{
  "num_attention_heads": 6,
  "head_dim": 64,
  "positions": "learned",
  "attn_scale": 0.125,
  "init": "normal",
  "init_std_o": 0.00367,
  "init_std_up": 0.0187,
  "beta2": 0.99,
  "warmup_steps": 237,
  "schedule": "wsd",
  "max_steps": 7541
}
MLP neurons of a small language model. Each row is named by its layer, matrix (up: input weights) and neuron, and shows model dimensions 176-239. Each number is 200 + 40 x the weight over its row's rms, rounded and kept within 0 to 999.
After each neuron's rows, "fires after" lists the tokens most often just before its 100 highest values on Wikipedia text that the model never trained on.

L6.up386,146,237,183,205,204,225,194,144,192,219,234,202,181,248,286,221,94,195,115,169,212,141,151,191,128,209,221,194,217,163,238,285,182,224,214,280,237,185,167,189,187,112,265,218,205,206,232,151,160,149,118,202,190,206,223,298,199,240,163,221,193,205,234,158
fires after: " de", " Per", " Ca", "ri", " De", " Vi"

L5.up766,207,180,200,262,155,191,162,182,182,211,300,272,202,193,191,204,185,130,253,277,246,191,200,218,195,219,241,233,184,243,236,261,179,143,275,232,226,207,180,225,189,186,242,226,242,207,211,230,167,194,234,125,241,243,204,215,203,239,228,234,259,123,227,206
fires after: "==", "-", ".", "\n"

L6.up629,184,206,123,200,179,238,174,172,181,242,162,257,140,184,180,188,199,157,238,326,159,213,205,200,175,176,272,251,217,214,239,256,190,208,190,201,184,179,253,146,281,187,212,244,218,200,192,171,183,253,213,206,172,165,135,182,179,220,177,210,194,248,264,226
fires after: "\n", "F", " D", "M", " (", "=="

L6.up699,218,165,151,235,181,188,249,181,214,196,291,219,214,120,176,224,176,164,190,240,174,154,139,241,153,232,223,221,151,286,239,238,219,219,262,232,169,129,235,194,306,197,239,233,211,118,210,234,199,219,201,188,247,236,216,206,190,193,146,255,181,210,299,278
fires after: " is", "==", "\n", " at", " has", " was"

L3.up8,190,169,139,174,228,236,242,166,232,216,209,275,141,170,227,182,184,171,209,204,160,226,214,252,195,244,273,153,247,251,215,199,171,144,268,206,204,151,247,199,228,156,215,227,217,146,212,167,206,155,171,165,206,211,233,226,191,253,235,288,193,148,243,284
fires after: " of", " in", "\n", ",", " is", " from"

L7.up511,239,200,182,223,191,179,242,202,113,230,236,250,193,177,226,213,207,189,192,274,194,134,149,198,195,161,232,204,161,202,205,211,186,175,171,215,207,159,252,171,241,201,282,203,186,204,212,205,178,244,251,132,243,219,186,235,184,276,204,111,172,194,210,191
fires after: " is", "\n", ",", " as", "."

L3.up707,211,196,223,147,217,193,175,190,171,236,178,213,183,262,216,217,221,188,211,268,220,290,260,209,213,236,274,189,213,207,183,219,161,120,217,240,267,166,209,198,203,166,180,198,239,198,200,244,228,227,170,219,244,229,123,213,249,215,165,218,248,214,217,203
fires after: "\n"

L6.up538,191,181,137,136,209,227,247,153,244,206,204,232,234,157,222,154,185,166,133,200,136,245,193,201,156,225,299,186,192,238,263,235,78,240,231,270,240,181,247,141,278,205,227,263,280,151,224,200,143,242,171,216,192,208,158,247,208,169,115,213,263,251,188,242
fires after: "\n", " D", " ", " G", "|", "T"

L6.up491,186,189,195,216,288,257,227,171,221,158,191,208,149,234,229,257,155,174,182,202,145,165,236,230,175,220,186,232,214,241,237,316,164,269,194,261,165,224,133,224,192,146,216,228,257,170,285,155,181,211,183,182,183,130,214,274,177,156,199,229,158,153,207,254
fires after: "ri", " de", "ro", "es", "E", "il"

L6.up1015,178,268,108,211,187,183,225,141,243,208,253,207,156,207,252,166,203,176,148,195,166,193,213,205,140,234,199,205,218,236,265,203,191,180,221,294,177,130,278,177,203,139,316,217,205,160,207,218,171,244,174,204,216,254,200,211,207,224,226,209,183,169,261,237
fires after: " of", " in", " on", " at", "\n"

L4.up908,189,201,277,176,123,218,189,216,119,186,326,195,236,204,214,170,182,173,205,189,207,218,224,216,191,174,229,165,172,192,244,231,219,157,220,258,202,131,196,222,154,194,218,164,199,197,186,226,225,201,198,117,252,196,195,297,204,136,90,198,156,274,199,237
fires after: "\n", ",", " was", " is", ")"

L5.up307,201,263,104,150,228,233,135,170,217,206,181,158,172,141,209,300,198,195,248,189,165,163,184,147,222,137,238,188,146,287,169,245,203,211,206,193,186,149,158,212,243,185,154,144,209,180,261,209,167,232,214,173,186,203,204,181,177,168,209,246,227,229,168,241
fires after: " the", " ", " a", " an"

L7.up881,219,184,163,228,215,207,101,235,138,193,190,187,155,277,142,171,172,146,159,270,154,188,239,178,190,200,224,254,216,236,185,156,147,143,138,241,134,183,250,173,251,168,221,198,201,245,243,169,162,232,139,210,230,244,120,180,196,254,176,257,169,151,218,231
fires after: "\n", "er", "S", "==", " J", "R"

L5.up740,229,215,225,191,191,231,223,205,190,213,219,212,194,222,208,171,218,172,193,206,183,221,240,134,161,226,252,163,223,176,148,257,172,142,223,255,189,182,161,171,258,192,185,188,236,192,235,225,180,172,200,178,204,222,140,242,199,178,149,181,196,285,240,242
fires after: "\n", "==", "-"

L6.up885,136,327,206,223,199,198,225,192,262,172,267,247,158,242,164,107,156,174,180,213,139,258,217,167,169,215,182,135,188,201,200,228,209,190,196,260,214,209,194,224,167,213,279,242,269,209,231,226,142,201,246,209,181,198,238,223,237,180,208,266,191,167,197,233
fires after: " in", " ex", "s", "ve", "pe", " at"

L4.up302,204,301,95,249,186,182,184,210,239,180,225,238,181,188,221,269,190,183,204,231,189,202,191,140,172,261,268,186,229,253,161,256,133,183,248,159,209,131,154,207,278,201,177,67,214,217,244,154,168,278,217,129,169,199,164,130,175,111,254,238,173,196,164,237
fires after: " |", ";", " ", " a", " the", " 0"

L5.up793,172,191,172,166,233,190,233,194,162,181,204,212,127,195,230,188,153,148,167,246,160,154,290,194,176,232,236,212,207,229,274,194,161,306,212,346,214,215,176,153,199,169,218,205,254,168,282,240,166,213,161,153,222,219,95,268,207,197,167,195,217,243,244,286
fires after: "\n", "s", "History", " "